config.toml
d_model = 160
vocab_size = 1954
norm = "rmsnorm"
positions = "rope"
attn_scale = 0.125
init_std_o = 0.0361
init_std_down = 0.0193
optimizer = "muon"
lr = 0.00605
decay_shape = "linear"
final_lr_fraction = 0.02
batch_tokens = 16384
steps = 9009
MLP neurons of a small language model. Each row is named by its layer, matrix (gate and up: input weights; down: output weights) and neuron, and shows model dimensions 0-127. Each number is 500 + 25 x the weight over its row's rms, rounded and kept within 0 to 999. Numbers have three digits each. A neuron's up and down rows have the sign that makes its largest values positive.
After each neuron's rows, "fires before" lists the tokens most often just after its 100 highest values on Wikipedia text that the model never trained on.

L7.gate422:486507518468528531485504501504539517500476511539510528511540478459478489490515475488516546514502480506496516489471452522511475480514509539502501444504544500515485495541514435502493477489488486546498496516490506464451488532487519510496467509460465476475511473535510494534506563463476479510465481521542503461521509504484469512463483524512487491466461473485496503505529496487491525522471
L7.up422:486541492504466504514543480502529533453481496518512525470471452476503487535506513437495540489489500520482496512518487477460552472511489507462496512526529490503521528513520463474494494489503562547459505526502467499513566553483501538554517481498488535499479501473488546507511496498480443478497526485488495488530513522498509513465499517490528487505501543506500532526482495531505510472523
L7.down422:495464491463480492519520500468472554519503481471483500503473500543513542466495500500489550483492465510519485479469476498540511499519547493479505520514497450538491537510517438480499485493496497464485510497538488502462521497484531521480504533474504489495497522474562463502502508498496509534464469473485496593522516569510491523498452505507496466495517492483503510530531517474469510491491
fires before: "ce", "ces", "t", "ent", "ted", "ter"

L7.gate239:496506535489494494494495510498509477529484498490503520488531530545514477497471498499531575469466485508466534433455507476460498524500507516486489435521547487480489497522500531520465509518497496501460482493470505471505480528516515422469550496501512511491507545457470434479480503520497490501527493512523540514502539522555485505506475517491492503466535512486504519491510534541484507481500
L7.up239:506489500508472502482466541485473462522494511495488458484511487491518505483506501518535483539499501551482489492500490486480468501480498540470494512488541455490457485532464505499526501511531467533523524498450524504505426502499499500486506494535512502487535517531531497528481485496502510442520504542491544533485519508523517482519515521474514504481535510478501509507526536520480554500549
L7.down239:474485510502455507514492529519500487500538491491533506492514517518507502473526507488521547536509503511546555484454495495461465477476527530490546538524527465488528518515450484545515518507498515482490522542452479510529461540493501469508505518508516459488464555522520469470545510514512499485478520482484513503521457488508484508509559541477486537501504513495503517506557526515474504494485
fires before: " |", "1", "2", " -", "i", "m"

L3.gate21:481480534505481467492497533459494480496485486490505529479496452525517525446498494469448546539521502545491510520533477500503504522486519510518482438513458511467497547519528481459522483477491532479490541496513496461455504486517502493486474516482513508492518497477522514499474492448502511473495496530472531448499475525496537519495464457527493509505479515484530553533480495553522500512514
L3.up21:499447531512455546532520511501509541512546529526535454504444488487474483504486544515494516502509524500482474528504450556509511477472501554510447483516504511495513534513533463522488509523485512495533505505516520493485523489493501485529504499499530534469507547494493471509524500498515520518467513505500498526505517479549454438508480481526513506476540443480485496497510546494503486480515
L3.down21:521473481501515525477494482485536499487513515472534548529522510523525493495509457509504553498522509506489538482492529471490469544478495452494503507490504519514520497490540536578461505473507521497505553529515520492523500501483512498505509510481518505572470489502492488516526495463486520532526469520448534556482489550515503519487488468504553488489503528510516508465492472520530558526494
fires before: "s", "ry", "el", "m", "is"

L8.gate391:451476506482529467495502508512485541490529577529473520518443526522512519538501490483536523516493498471486494480489520540482494525472506488456485484579508505504455489527517452504468501503474540508508488518449491514483495493504485492482474513482534514529522489497493511487498525509506527501487478521515472486536488512443495508484476512525542522487500497464528503538489530468470546510487
L8.up391:509510476463461480488490498486530529495490489540549515513494474498514525498515535441467487537483475519509505489494500520501477489477477481487502512510518533493513508460507448468486490466518482481451485521442492495492520492530485476448535472480543520514479474499494556513497513501464476471503481493514476498514486528518461557499528531533493485568461490517512516528517491491460516501529
L8.down391:491459463505523521551532473474497522505522500517468524486475525485479482504493543504465502511471509530528454542487508481515496564452507501488471527518499533471527485498531493493479528486473518501489528511510547508536508533520505545479486476538505511529469521528522471488496503492506507562482479534532500501512506486482487530426509519514531467501515551498520467514547556514500475520510
fires before: "t", "ts", "ces", "ce", "ted"

L9.gate277:505544489483496527489468491457537539518485547465504487538475494468473531525494507484485491534500519521511546546509486536547475515526510497488491543478466469560502507471538530527530552536504473535510477509484527499500492540507511510507477483474525477457530520468489537534503535525520488507450513525514493488489490477491526479454465532503484470468480510449435477512531492496489525513457
L9.up277:553503518482503494454476522481511518545485495452496471512526460496483466488496488462459486541516500494518505448527496504509478524495513541485517537510461496508518516497502504474452519513497509542492535513491502502466508505508493492458499471491512483511534503477482503528496510514473492508493521552453529483475472449522465502493506534539480499495509508500506502500542544486527495501477
L9.down277:513479561467487474528511501469497501522459498479501478463457489465494491476494519431493488489514468466515481517532486516513500542523522497517503503446496506488496525487504483470458537518469507501495516505537507525478460524494484450494519480446529506471514473489504508520481462545487425487491516529481483505528515494520530539490487516497430493514489483462507500492545501505503490459507
fires before: "ement", "e", "es", "ed", "er"

L8.gate298:515493493503524503513486483528452510530465488540460461480513479516522495496507530471515479503482505502540479445500529494501525513546501500508524520459520510488544503502517498488459490532500494515461519508526460507459497545549483518522450504489475532515473542466498526520464483504536562492449478490548498503515496502459485483475500487491506503496502504494491508491527478471495491539490
L8.up298:477521511453493478511480520499483466549500515525461482511541496528487516471460509503495548488538521455542497473476494483462495524494502485484508515481509446487526513506502493501464471492500527531450502497517488510489460538490505570519507500468516464498468510537519501445528507530464540480445526489504513503470549476523472470480503512519554514506522504492495502520479451495480491500490
L8.down298:523452508484490486478501462508464488514548509521516521500531501553505487462465515487497479514486551495520517465496525486487460488537517498484525491532495459510513506506494510549490540474489488501547479534479487493512514476495520536488444496456492521465552515497464475515577479473552465558502455495477520520475478523470495490515515490486480486560509499505498461461516515501496497517466
fires before: "ed", "s", "hed", "es"

L7.gate12:508517516471521483506499513530516467506467494494524506521469439520454531491505507536537457559546520509475515509453493524518483548515501501468484523431522508533519513471505472513493486481538475515499462477459525491441482526490509524494482499514519483455465497513504513479542524503519454520465486521447476525505490532543487503464465486480437511479501478525481516505519544517509518486474
L7.up12:511503486475497498464564485475528488509499557526548515521469522480477482543504523524477470522490456431498465512503516537484520447517484484473524487460504489501512465519516529475487478499524497506465480541483520502500501527535468486479460480486493477499519512486501470508535518511484476533513480512522497471535494506506528488513460507521501475471491517538489504443542493482480482475519
L7.down12:521477497466528479459530506472476458520497532511495467524484500518477534452545514455456445492477539461493512525507539539531517511512499488493493499493449471467527535504489514520497484511527459508488503500496479446452513511515521506520536508499494533506479530483511507514503458511487533479505456497555494504537459518535492498493493497522481495458469519462495518501486490508525535496508
fires before: "ed", "es", "ing", "ts", "ement", "er"

L7.gate113:553507515463539519524485527501517508487497493565493481499499513524484470481505516458508479528453489502526509479484453511504520499504448532489483537519521487488513532526475464443525485492527501500545499497514487500519522487518457479487500468469488543500499558508490466516526505506553517515494540510485500450514472518501458503543463471509451465485486467470492463467517478497455510482490
L7.up113:471516444478518481516511508498470547474517529527543477506466514501472544526482487497499519518531505468518474497492495528522516490490535509447492488495546533495517489495505494494511527479516522498524525497508532514518514525534519528495487531517527513510463492510478468477506524567475499504419565510454527481543484521513486505474476484527485485477514510448506545535468513469499509499472
L7.down113:500530488450480477519504464486473506517544493504507469533560472460510517483478521486510505504478506493498518452490529490526500535463485484495530500532502505450518533498523484521554519510533490429505485511518469517471480519476494543504492501507557526517512552523492493439510480470502489508508512538493493497504493493530496523490451489533466471513522492502462502501555517544538493478536
fires before: "hed", "her", "ing", "he", "ad", "ial"

L7.gate294:489516542482511512477555533491465519500481501528504465458516457525494521508489480469517495470510520555520499501457532452471505522456451512469529480509509510546488465489519516457514483456520487506523535532502495494471429518502454493448495457500496482458480546485484443512473500488504505512502505489539496500484530472489519525521524494498511545475473460507466481502473489529491480506502
L7.up294:471490524510437511504512535479484525507504503512479480498490474511538527521527531504541505517478498515498519445478522510480522539544476471507527489507497530502493518498492472495503481503483462513524502497524495470508520492458539472494530490545511490509495494481486534487525470521547532502467456530500529502509460537504509538520486477461518501518476501524573544510514505494501482469504
L7.down294:470501463485434515515512493502496506516494527465516473511463527480485484459517514513539509497501527483488508551472473504503475485493508521493526487466533455501457527534467465546535546533515538495539468512523517508500458503503477538478494549505500496482510527492485507483525536499514509522480498476489471495539452518527479472484493493487485512500538473521464513516519515493517504518524
fires before: " -", "1", "ow", "ever"

L9.gate310:521507495521496495474486547477480520495490513465516484496534495473495532534482549482551545536530509488497495476479490510471544510514514519484475500522491481463478557480484481486548473496498486505524519511504545490483508487494467499555480499535524486499484492506502486454531495483512542572515529476471481456556498482492490501493483503464506515488459498524487493492519524489496464499449
L9.up310:493540498483462469504516488461526503478485462549471480518533437498492522490530498516527497495508505491482503513494535499492477509522500513512432468467495466479480507490458513505454548517497472526493495507482485491486527454521479533454558541501505474518499520451485508463500538501534492517493515458523458557499487479485489491528492479503514460496513496516547478522529476520535505539522
L9.down310:538545510493487536495483489508496482518512498544498531470495512497482464524504460515464478507464530538499500524521470509461503460505452506454519466501528485528520486480504509496539601512482492504525449510475468528502516459516472500505483501471525538497529510527459497498474535536524526484500450488481527533521480503525531501472524506519500468462501491514460539490499503507488499522514
fires before: " -", ".", "B"

L7.gate273:509509464504510517518524519484455488455521562466474492498484507538524477532512487491511503504506522502502546511490499495499510525488504484474492485483521513502477503492477507463511561514482549476541478510468539515525511489518547498530478496538495535487491518535496479512496512515500495511531477524489576554538531523490506502492494486540512503533503511514535452506518438537473501487541
L7.up273:470465519524549471550461501510467493472477523484517487531479511502496497467488480486523463493534511490502511474521488500471485544513462496533475461473514540525514530505521494496495503523471467496425471508577493526508513514466457488496470501512515507511520487485434485506483476509463482506498493497521518503452526485480475484520498531513509511518500475487477484507489535533524489450549
L7.down273:476514526508511530528501435506494469494456564530486485467491534492502487498501535510508492507475461503484561480497486458501522495499459503447485507501473528488485507481498482473501536549501504528532493533475506511565461511477538473506506512552477500459439516484528455534523479477524475506514487543537563486496512478528543481498458508524497475524497545500470495498505497530508496518499
fires before: ",", " the", " after", " a", " in"

L3.gate174:518503474477489493429533486506536492505478520468515468443516477468487472465528486482503546479531480524501466443494522502480521536488517494519495474541502480464499499445513521517515459489484477508465465517501509460465511478516497494462516489500522499492489482490463507540531505462517468511519468481471497444490509505481500497487542495536492452508519521465471551460502491516507461498519
L3.up174:496525475498484501459479485498511499474454546466506427522509451526502485515533489492506556510528495535496537468496498520512526460471467506485497462496518513467514516513541539521513479435526488465466448478498554463474525522506487522473521508517532517480479524494483491541501498505547490499520545520488497481470536504504487485481517488529499470509498498475475531507490476462487508497492
L3.down174:501513517478496493526509493482528529513498510473502492532473496491470495448529477452433474504487488522538504499502460508565516482427524536466520531476510484513500496495476517498487494504518439489480517474556487501484489504505527499513482487475459495499475465485562517517510511493485491496481508505473484483510508475480487458508477508518494534498507458556560489496517536510497515525521
fires before: "ed", "ition", "es", "ian", "e", "ing"

L7.gate60:480476519497488493493481463478505512484528510508491508473469453514514503492494494508494524452465473533531530475488489518471526513549498496464480534513524458454514498467460508498473545471541476507521479488473504479503531514514506528540474543472518515499491528539509502482501549500527474486544514441498486485518517468577485479433505499497508512452488522458516454487481498494488484516540
L7.up60:506513478502505521444471486512524534486526467502496491481481484475514476499479479473487506517511533548509496483514498507502511524534486514503519492527534491452472485488501509531509538491438515531505511507515489502473511503499493517548475484517518515447484482530456531536537469511462531486531547488503481538490538459456500503509491471555526494511542524498530501459495484502471498479505
L7.down60:464463490470520516483520454479489493471501492527512448444515528452503477469520482482483509504490482502499513518500469460494475446471490488490514476474543491493554509482520500528460499518528453490532465497516538525507486480470535520452482504523498489524485540499468507514494504480456475473487545482524484433504451475493510498508479518503520513486486518535533459473493504495533522495517
fires before: "ive", "ed", "ful", "or", "ab"

L7.gate48:506468489497504521466526524487477497543520529500530486521495484511495518505475504496496545527512485506496504507518516529518507483545519460495505464517478482477510553542488471460486497499496489487514488492470504536533544531500518482510560542500515518538548512502534519540490504521493518504460557466463505507509498524467527496542557503505574493482498461507517466490495553462534464516518
L7.up48:471458531467470474494510501465446535496544502469546501517495476499471496482492538485474479519491516524515526510512557476530493485555491465503460494500503510486490514504519488517573459453513519538524460513486491521483477526549500488472520511523502484541484529527516488523457532508495532506459510493538527497522476482526532504502496484500508498503523501514461453486517497450521543506498
L7.down48:472496491494480459500506485479453513485486507564518527498524490520471490472511506491465499473485504477477481497495484491507502512530498504508468453525493502481475524538484503510481461489498534462499560532497496482502518513465482516460504497516513484581481523483515524519488483494520484480501473490480505551497458514481480510506577489478486503466522527530543499538472530454501493523544
fires before: "my", "ab", "ts", "ch", "ad", "t"

L9.gate17:516492485532502454534476478519499526517511528508535494479521505521497464533522505474489541496533461489461559505510513571492503485480513522509534497486459489545464538471513484494506520486529498480514462493519486491468457483539485491489507487480510507518531479506485476497484547500496466482507553525487516498494566524495518488482502457497551477543479470511519477470528477531530472514468
L9.up17:476491495543495480471548448494464509489474495491479454536504516521508483481500491480513504510470498498507454498562506552489460554501489516516463520497476502489472472510525511482525526535476462490444474484554514475486491498526482494512540497486527524511516501483506511482497493499540523538544514480481466496538522537521504480510480465483513473485482496472516467502527490459536524540488
L9.down17:500496530473471528471522483508501500507514492494509447521483472497445503494530489499453507489535491524493530517537493479476471484491494528483514470518526473470507461512490444506464479506503550497494469505479516464505503510551447439500498546511494493543469514502514475488486498497536439499520508489454473522530491508534496489470491465512516507567490534490536488558524493469505525549483
fires before: " by", " in"

L9.gate63:520471502467512539514505485519502520512505507548554503448529521493505520459507524459457489465513471501475501448484526555485524497537515514503493498507511517488490475514500515540487499515500493512523467496460505532489511514516449470467510463518513484524509517514469494512522523483502501492532559502511488514468466530521540480511505497526508493496482479485482461508471475510520501499478
L9.up63:486478459496499474506422477527529531524491540494455479488501528542473490436471488485444502521484509489481504490508495514502461497504452479535500492441498504518495515438469496561493524446499506535509512497509446455453518464505495536506471540487455500500511524475471496483534492491502510521519523507482544494457484517499513497477488516509541488498518508493512465507494524482491526485460
L9.down63:526496443530497499537526495511518524468461539525485497461503501530502520492496479483472532538466506526527509497562533505501567503492494489502522528467467471487525516494518528529564439501483494537483501507498503463485535443553504528497503511479497486484483506492523512475534504509506512505466515519468469540531522534483512524485478548451508494519506468496490483459500503538517463534496
fires before: "ved", "v", "ution", "ult", "ur", "im"

L8.gate406:483517476525492506475543518479505528496515515498502455521482509538514473492510478529492491484525498488508528482529456486502487509528492517492515491499530489534517507487476465506541504465533493505530478482518496449479475471536498532463477516528492495500458528506474491501552446489559504421473493519484535506503516501498476491520516504538591494487467548475545457455480503503498471509495
L8.up406:539454486493497485486514495451483499478478475509473449509520462488559472480498494487513501517491524494489509513501530514517496477475497485527524498492504495495517517484535508501523534517471457467453523477513471487452532495503511521557474501507516548473466519458521476466462541500478494526541508474485514483495524515512482521484531488489557495463507468485512573548468517469571500463485
L8.down406:492504510478483544489455483534535482538450516468535557514477507506494506508518494504515467479507471530470487508511489471513452468517477537462476515493500487497481456523531479476488442456532535493504503489468501518492459521471475480509512504504492501475485487517481531502501457468484483528535539506499448511522527481482477504495468498516461463498528501467480494449537490519445501499547
fires before: " to", " in", " by", ".", " the"

L5.gate308:516483509535493484534479520465481462462490486503531507514456510490482541495486523483541510484506567532486523516469466497513490530486500532548478468490576545527532471504542486491502530494488473489473512497509521492494505488493485506473497497482503514494508462522534489486500496532498512528490523525478515477443493462533476540513472471458513505504486490505547560511514513489582473517536
L5.up308:524528542499461570493499489527468480486515462498504494514493514510474548469486536443518482472526493494487519483490461484485507443480522484549503499499526480532508482504529543495491479494541506506504532522489512566498488504489518479524527509510490519488504473493495513484474579487476501547487526526475476488490499486494502515483544470505531485520535497519452466529536560557501506503508
L5.down308:530513464503493495521469489503469466529516514558506532492507526516505541526470485510526530541502508489483522469499492469543495495483464483524502476475482431533507472508479552494474492494499510502524510486494466483514492518460520527499512458466494440490509513487502446500454529506491431502519506507469549535488472469551484463488551457543520498510499502520494483522519504513486486508479
fires before: "ch", "is", "ther", "l", "he"

L9.gate196:478475540458497524501527505534489563476498517521513454483517487468475531487458520515498512516498514496510456479483482539500526478519507518458519517461487528468513489478497482499485479504501524497495451526475534467488453488523492480487543524480499477462518505492516497528519522509518545535514505498508525470502469461445548505460529534533481503485542495462472475516547551462511481479486
L9.up196:492522465483510509484530485524485489477492529531524461481464505496487535460481519465467516517435532487461488499495493508497465476522502468464554543465520466490568527500512474528503513498458474498472504490503521508515535526491487536535489519482491466495499483525543513489519494465499497506530526483521519503508484485501499510504474486510460487453465486451507449506526498486535510502547
L9.down196:463533476518465470532507523498498500520501550510488487459472491504477508488566518477497480497528514551480474504470507489454506533504533487452503528540494473465495504497503510468523460508519506503532483482513479518457523531498501448493501448457512447514487520494549489537502563477460498511505501547538520486531532488507507534469468507470518529486525511466509498505471531511491475498480
fires before: "v", "vent", "ved", "f", "m", "ver"

L8.gate229:522483489499502493509479498520535504488493490510518436554500466502491485464491492521542478538499492477527524481490486519488482546503473499485504506471447503515478523496454538515511522501518538487493507534518552465521471527488467518505489447454498458502469475553504491551566520500516504479500529500520486500507479494475488495479487497570477533485463487516466489440486477493514504459511
L8.up229:540523465452487528500502473466494497512476490512470476523517475482529477506509516498497532495483515467515525515487502546533491551549508542526542479520477476517526476529508498516505490507500499505503506491486493508511506519534481532507444513532538532495522533454465523507539481490532521500474508547493508532534477529513495478506507457565483498482486498509519517527470462522502526427486
L8.down229:492507502494480513516453530511519504497511519509535496524481470496500488503470535512522496476487543523567536480492511516478472504454506482495499516513477503499481559467501521479494491475473524518473486525477462528521466502540506530488503478469487516500472509461501500507514492497468453521499554499497485487528492463489459471421463493482482568522495492494499484485505505494492520457498
fires before: "er", "ement", "y", "ial", "ed", "ing"

L3.gate373:507523481484496520480494521551490471473459509497530464508503499509461462480479518518466513502513537468478484531552511475499512513489555474501493480503521520489476530495464501474546492495524506452473531445476519513506505527504470499505475458478516431530509480473485489521476507526440485491511513511479472489499488490490442512505521479490517481520482531482469520541503507504498527534506
L3.up373:499539503461478546486515479531519519544477488490498459552470452505494511495457457476502512529492499523486517490484524536507500530493481488507527439488485514494498511472513541496508490542467530473465458420471532521514495467490521513507471476448560483488500486537464494486490481481522491489501520515525502535518468498495491480469489500509498467504485482514467494525510513521495522517487
L3.down373:536524530489464514492521497501474505496439531504514554505500520470484513465502515473499503533525468503483444464495507506493474497495549545472475508500526508444453481468479490512483526474482461479532489485453490520516473547512522489483521532482530529528495513547485475495496494499512489495514523522480482491489526472506494493529518489508552471506549476519507505492477461553537490496504
fires before: "ing", "age", "ted", "ated", "ment", "ed"

L8.gate348:517512502491537524490544529482505495540544576520527507446434504504503536505490532483500523507483481517479510491467511519494510504509511490475495493500491483557542531499483484536479514485543518517470479496480466496506519555514524496524505505523532504488491494493503548526485516523505529499491466517504502512491490474502482499496437468497508503536479502487474514466504491505441493465500
L8.up348:516439495483477485495513525518502478523473504488446497487473517492519478493489501465484476521487528474509515476458517494464480519488512487508481478482456505506492483468496511513496466515487506462486477532480540494529481491514511455573489466485432513499535474510501524518494494491454513470487518507467502558462499529477519491511521526508447470483515538485496509483510526500517482489468
L8.down348:518460467516518494482514470428533494534524527494517508521531512484448500533497475485529485506457496486493533530492488524506475526523484472542495493474482493464503549497527515534452500530505497534499481513477473510461515488501494520457462483500520496472492540486506516532510451522496495483503518498513484542495494488447531473511471536454478498488456510470506532475510478472461537513478
fires before: "ing", "ed", "ation", "ished", "es", "im"

L8.gate79:538493454446476515491518497474535536533505526503504504444470512470478488493501573496507504483485515495523488519502485539464543516531533510501517488463492496501522505488512459490463504469536461534480475510521472568469522569554499530532469478489483537519493480494472493519546493505480542497493486496490512482491502527532509498527473510499476496489490482537493505461499531499503499507496
L8.up79:506545503478476503516510532491540489503479546461437523535474496515501505495520499524495552537509566497497507457461493505542510512520513518460495424467532490505500502519553475467514470434532457490481449505471505541501497509482512501510473509515541509484500484494531474494552486497510498489485511498491464512509520523454489499498508526504487471505498509505508522480542533512528517482522
L8.down79:501476544452485483464514537515504521505510481484489533395485496489510516470498473519517476493489482505497475468486498535500556471488491515485493481452505494496464518494524470515450464522468509494484510504509505484514521547529493491524521517469469430518473532515485468519515510498482521475492460493514505487514487527508477511462436555502514508486523470489510482529490486488485563476507
fires before: "ing", "ate", "ation", "es", "ations"

L9.gate145:510500476502531527442489492482474543501538510463472497514504505492522492562500514473507520527547443465462478507488473481490495482526526489512514515469486495491525481508517508464476481549564482472470466472506518516520474500492543511547499482491521507490457514475511476510545467539450517475501546490525496508485521556507463517493501509498511494463491464505461524488522531480504507502506
L9.up145:555500507494493483476577471499480480512524508473505488492519503541487504511471515495527498513521522502513482465528521495467516563507508478508489511469474507546508464512509481457530479511504503467512485478476568529468504481505499512500474429478529504449510499511504468491499502511489518503444494468513495479567505499520499494479514517506441486522528490501510503483526517464447507494518
L9.down145:481522550471506488523457565496503537516507515485457543502502475470492478489501498467491524528510484499492461508485539506484509508539475470500506480468501477548521499516543481531462471496508472481478512513473458535513514473487489486508507483472518505450506444526498495517561511497480495517534451515506482511483488464470518496539473519508526501466502460500554527521499484497500537494513
fires before: "ing", "ed", "e", "es"

L7.gate85:512428502503502463552530478488509530543513540463510494534504508531494457500516504471509475494531466510463511531510518520482502520502543490510494538477530561494502497465520501502486529541538499519468478472473520516476461537563534534509480467514521493495541498513518485486501486514492497480509541510466522478510505484488485493484508469507497554482543494493551479474474503493479513482438
L7.up85:478520480537460492495547512529505474527482506516506487519469542551496485470501473542525501509480524518554526474519492480507507483490504530500492488502540465508485509501530497472459541548474486485494461488529485539483516510546497522453476468509524539505511477496480510491483500584502518502503495476470503460539495523500488522464504497541463458529511500507486526489505516492487475509492
L7.down85:474506506517459523504505496445546487489512518469457532502530500474500537485484498497479506493507520542551483467482514525473520516499522552474464504485522535506502499489503482512431512512543498500472495480483490503496476516485513484495497502464505509493504476484486511475476483495511454468475469474518530495454526484501498460553546501526479427468493488480509505506498467437480514463507
fires before: "ed", "ing", "ished", "es"

L8.gate418:525493499495513526469496499516508501509528497521530536542469426476538516493494517473489519531483499467509519487489514477513541493506485517455522512488477483514500491531532511530517460518512475552500507516525495531469499544473522531510493517462453514467518535492462501517496495488480515507462501480505507532525442529487501513505428524484507479555516469532452483507468480448493498477509
L8.up418:521494477497475543468515525515494484506492500470513493459479504486485475468519455452477504527522520468517499476529502509525533491494493480505486465527528446532543495503455527509466486533516533540521492502510480516494531490521489502523498470519512536482499458482459552498546507510485536495516495493510568450493503457494515505491523513521542527474448451541497497463485465546468477497491
L8.down418:535516495514515495492490476492532500513486485479507505461512527531495528522494481479522489507469526511509489501472471526495481490501526509500492514538519497475495531504496490480449540505526467461457463505527509521447529467470528505478526517517505476495473541487510483531449528454457506468469498488536525478514511536497453521536467513468523533510511521518495510491501492451469538474464
fires before: "p", "ed", "ing", "es", "ter"

L5.gate300:527513486505502476455501492481503505504483530497506498521483464500480532460514538478506428534496493492490488477485494493517453518500503481511538526488515512579485491481492450545486477518571473468500487495506469455523493491516489520495529493507502464529525486497499517515510508517473486493471557490498545509519557482518482516509491575528509511495530485480513491454494492503527520530480
L5.up300:499502517451516487483461476503500517446505520500504436570527456548482507500498541527461512515499503522499507511524486508517472486445496489506499532473543481527491520470508493501498456449528473493527522500543494470479511505477465501513499518498500478501499473523502540520496506490506490526507528501498519536518485466505501512406538496486543485448492530494459508523530499557534495498501
L5.down300:491536481530510488504469441498515479517508510502478509502520521516494539561471488484555582535523545450548507514483499503503430522486501541480503529525491495495472502512489489568492487474508526500498517487512526483516504488516530465437502475522510428467501504505477506484446508530529514502484501504458543494489491514500479509494501512494526514531480508494504520484518500498491486522475
fires before: "ts", "l", "ch", "ted", "b"

L8.gate189:510500518529496525508477518490516514500473481489494530502516481446500471485453475479489467483486542446500489503493508485514497547512533476479537514505446566495492505549473481530483467508499489491533479504511478533520481534512488498511483505498469486471513489501463551499475478517490500491503538530556458497473484497534505490474503552494521503447511455554499540483525460450512506500486
L8.up189:456540509488501501521486498529499500525487525448559510487502447459469500489488548489467448534489501476509455504491476491501491539525522483482473528453519522544498485493461496518528514464503509559516496527529540518471518518466502479452489498518512441531551467483467513468490485500521490518518515488485539495487509473508471506535428501486484520472517482499521483503503510495537511468527
L8.down189:554490449490485522524485519446538483540482500503489500533497493512534522539499532541501489483534516514505530495497557490478511515456495518497520498524514537523494513500512502501478478540511502487496485485513533482511446541566501518517421476495487535475547474495484456535520481492460483505459501522500481478491468508522450482479517473531537469492484473505488532457507537464511514498489
fires before: "ment", "er", "ing", "ten", "ement"

L8.gate350:524536499489504489502482513506532506523513534508543508523509506487555457499541506516513506485549480541478490500485508448510504489518472471491471425478467512507497505515529537493502470509514503513467466513495523461449484531547493519494460485485463526493518475484462488517469514511458447501529506491465522484494491508504455492519514500496502473499493516536506514508512501522484537533437
L8.up350:490467505513485508512487499551480478531527505510508542483509510478487507504506515502514508484457489516485478525484538506507525453452500523559518488474508522512536476530521486535538522505579521532519499506515533485500528517499468536470484472485518538522552512484478489495525528453549536503506484482456476460569519518515468509481476463519525515518485515490505488450476499495487518493491
L8.down350:503485476467485499490493495519498505494465550483492480436501502494519474509448494474503532488489492499513509489524475497493501484523544534501504497494535496450488501455497493503479517512534506501502543518508479510466496497495497491506482479480525567492472487515502527505542508488494573471502495471521486489507522552468531475480470487509540559501552482488459491458455533499535547473529
fires before: "s", "m"

L8.gate147:484468525507501482543511562535486499472485532460460525528505487469467508521454543463479532477485488545472529500493503535460524485493512491516483514476503527467536497505494528521490483452533504490525481489458530517541488506487478524515516486493503505510532510507514496484484502539522525530536513478470512472506454495499477469501430509539472502513496494455495563518470492481545483521472
L8.up147:471517527502528490515502525488490491524503562511502542566508502500485469501498470492484495475475496487530526493527497501494493464554538470483454521514484455493528509494497520525465538438500473515522472508455491500495516507504487555472552521521507544478541499477482534480484518568476500486466533498454543519502527549488475494523488493485518478554499478524532465468494504514501495496488
L8.down147:492462470482505544505495491548512511473443527463518511495524507523486483494448491488463499499463482507484493485511525516496489493504469511505469572505516496474515495480465534532461517481503501511520514478458498484485499512566463519483555497501474522480497497475540494495496513510516510514513482513498500483494536456520477460493528534493477496493500461458533511534465486531575493502493
fires before: "p", "port", "m", "ag", "v"

L7.gate40:461505516491494462535518511511548469478471520494492520509484491516478500507468527468495488491518510491494488553527548535474543521505515504481537533512475539545477501542505495519554511488492481497507504518533541474480509524487519505508521498480458544510495544489463502494483464551498481483526542514496514485469524525533469503531452493460500500492460457501521500506465524503486502510496
L7.up40:545461495514518517523508459517552527521462535532501514454467514530486500542494467511500480490459504523478503502530483465515488547488471460477508523460498473509506493501552515503511480532538563484515508526481508492512503524491484499486472466492526493473504511524472507472515481473551472503508483542508502535431477514504469491479492479469559490500512518493507490493543475485524509494489
L7.down40:502496484530499497445490492526486499503499459514514543502519501452513457488479525503486506499511528450503498521495505514464489494485491518503457461484487505532519517454466501510524450448497475529474522476530518543478481522520484530563480481479521508487535481497511513495475535488489553569524506531513490436525492485527480508499505513539466552463482474497470496473470518502513505484476
fires before: " the", "ing", "er", "ement", " a", "ery"

L9.gate407:479448531489513486487521510521499530507476519489507492498478489519471507474457483494551511539520521452509495489486476504518524547529515514502499521432511488449473526519495513524488500516501447509477496465548537524476504492516493505486470464467489493524495498504503508507455513474488529499528527465471541498480505503470495514473486457528503514483555509539486501479523493521527490552522
L9.up407:502489503500442508509493523480486489493514465467514476518483493479456486485454478525520451523477480512489499469495486465502511518492559488463498496487515513510542479498536511497471453541462505531524494482504459517504513489517506493517461498504485551519450466514486520459511463532532508495519489468531494491510526521520489456466535533551515508516516462463486526518502525534472505562510
L9.down407:468509465465516485501469533486515513469487530504548534481536487483510545532524495471526499483453522525565504487511517463463505498510536537453543536538528472507496492500547509515448502501516466508542515519500493522503512484499507501493495498522502520555494487485466492506482474507492496539481513478512470496514517469458541515527494486504512529504459531468559512517475470466524508503511
fires before: "ed", "es", "e", "ished", "b"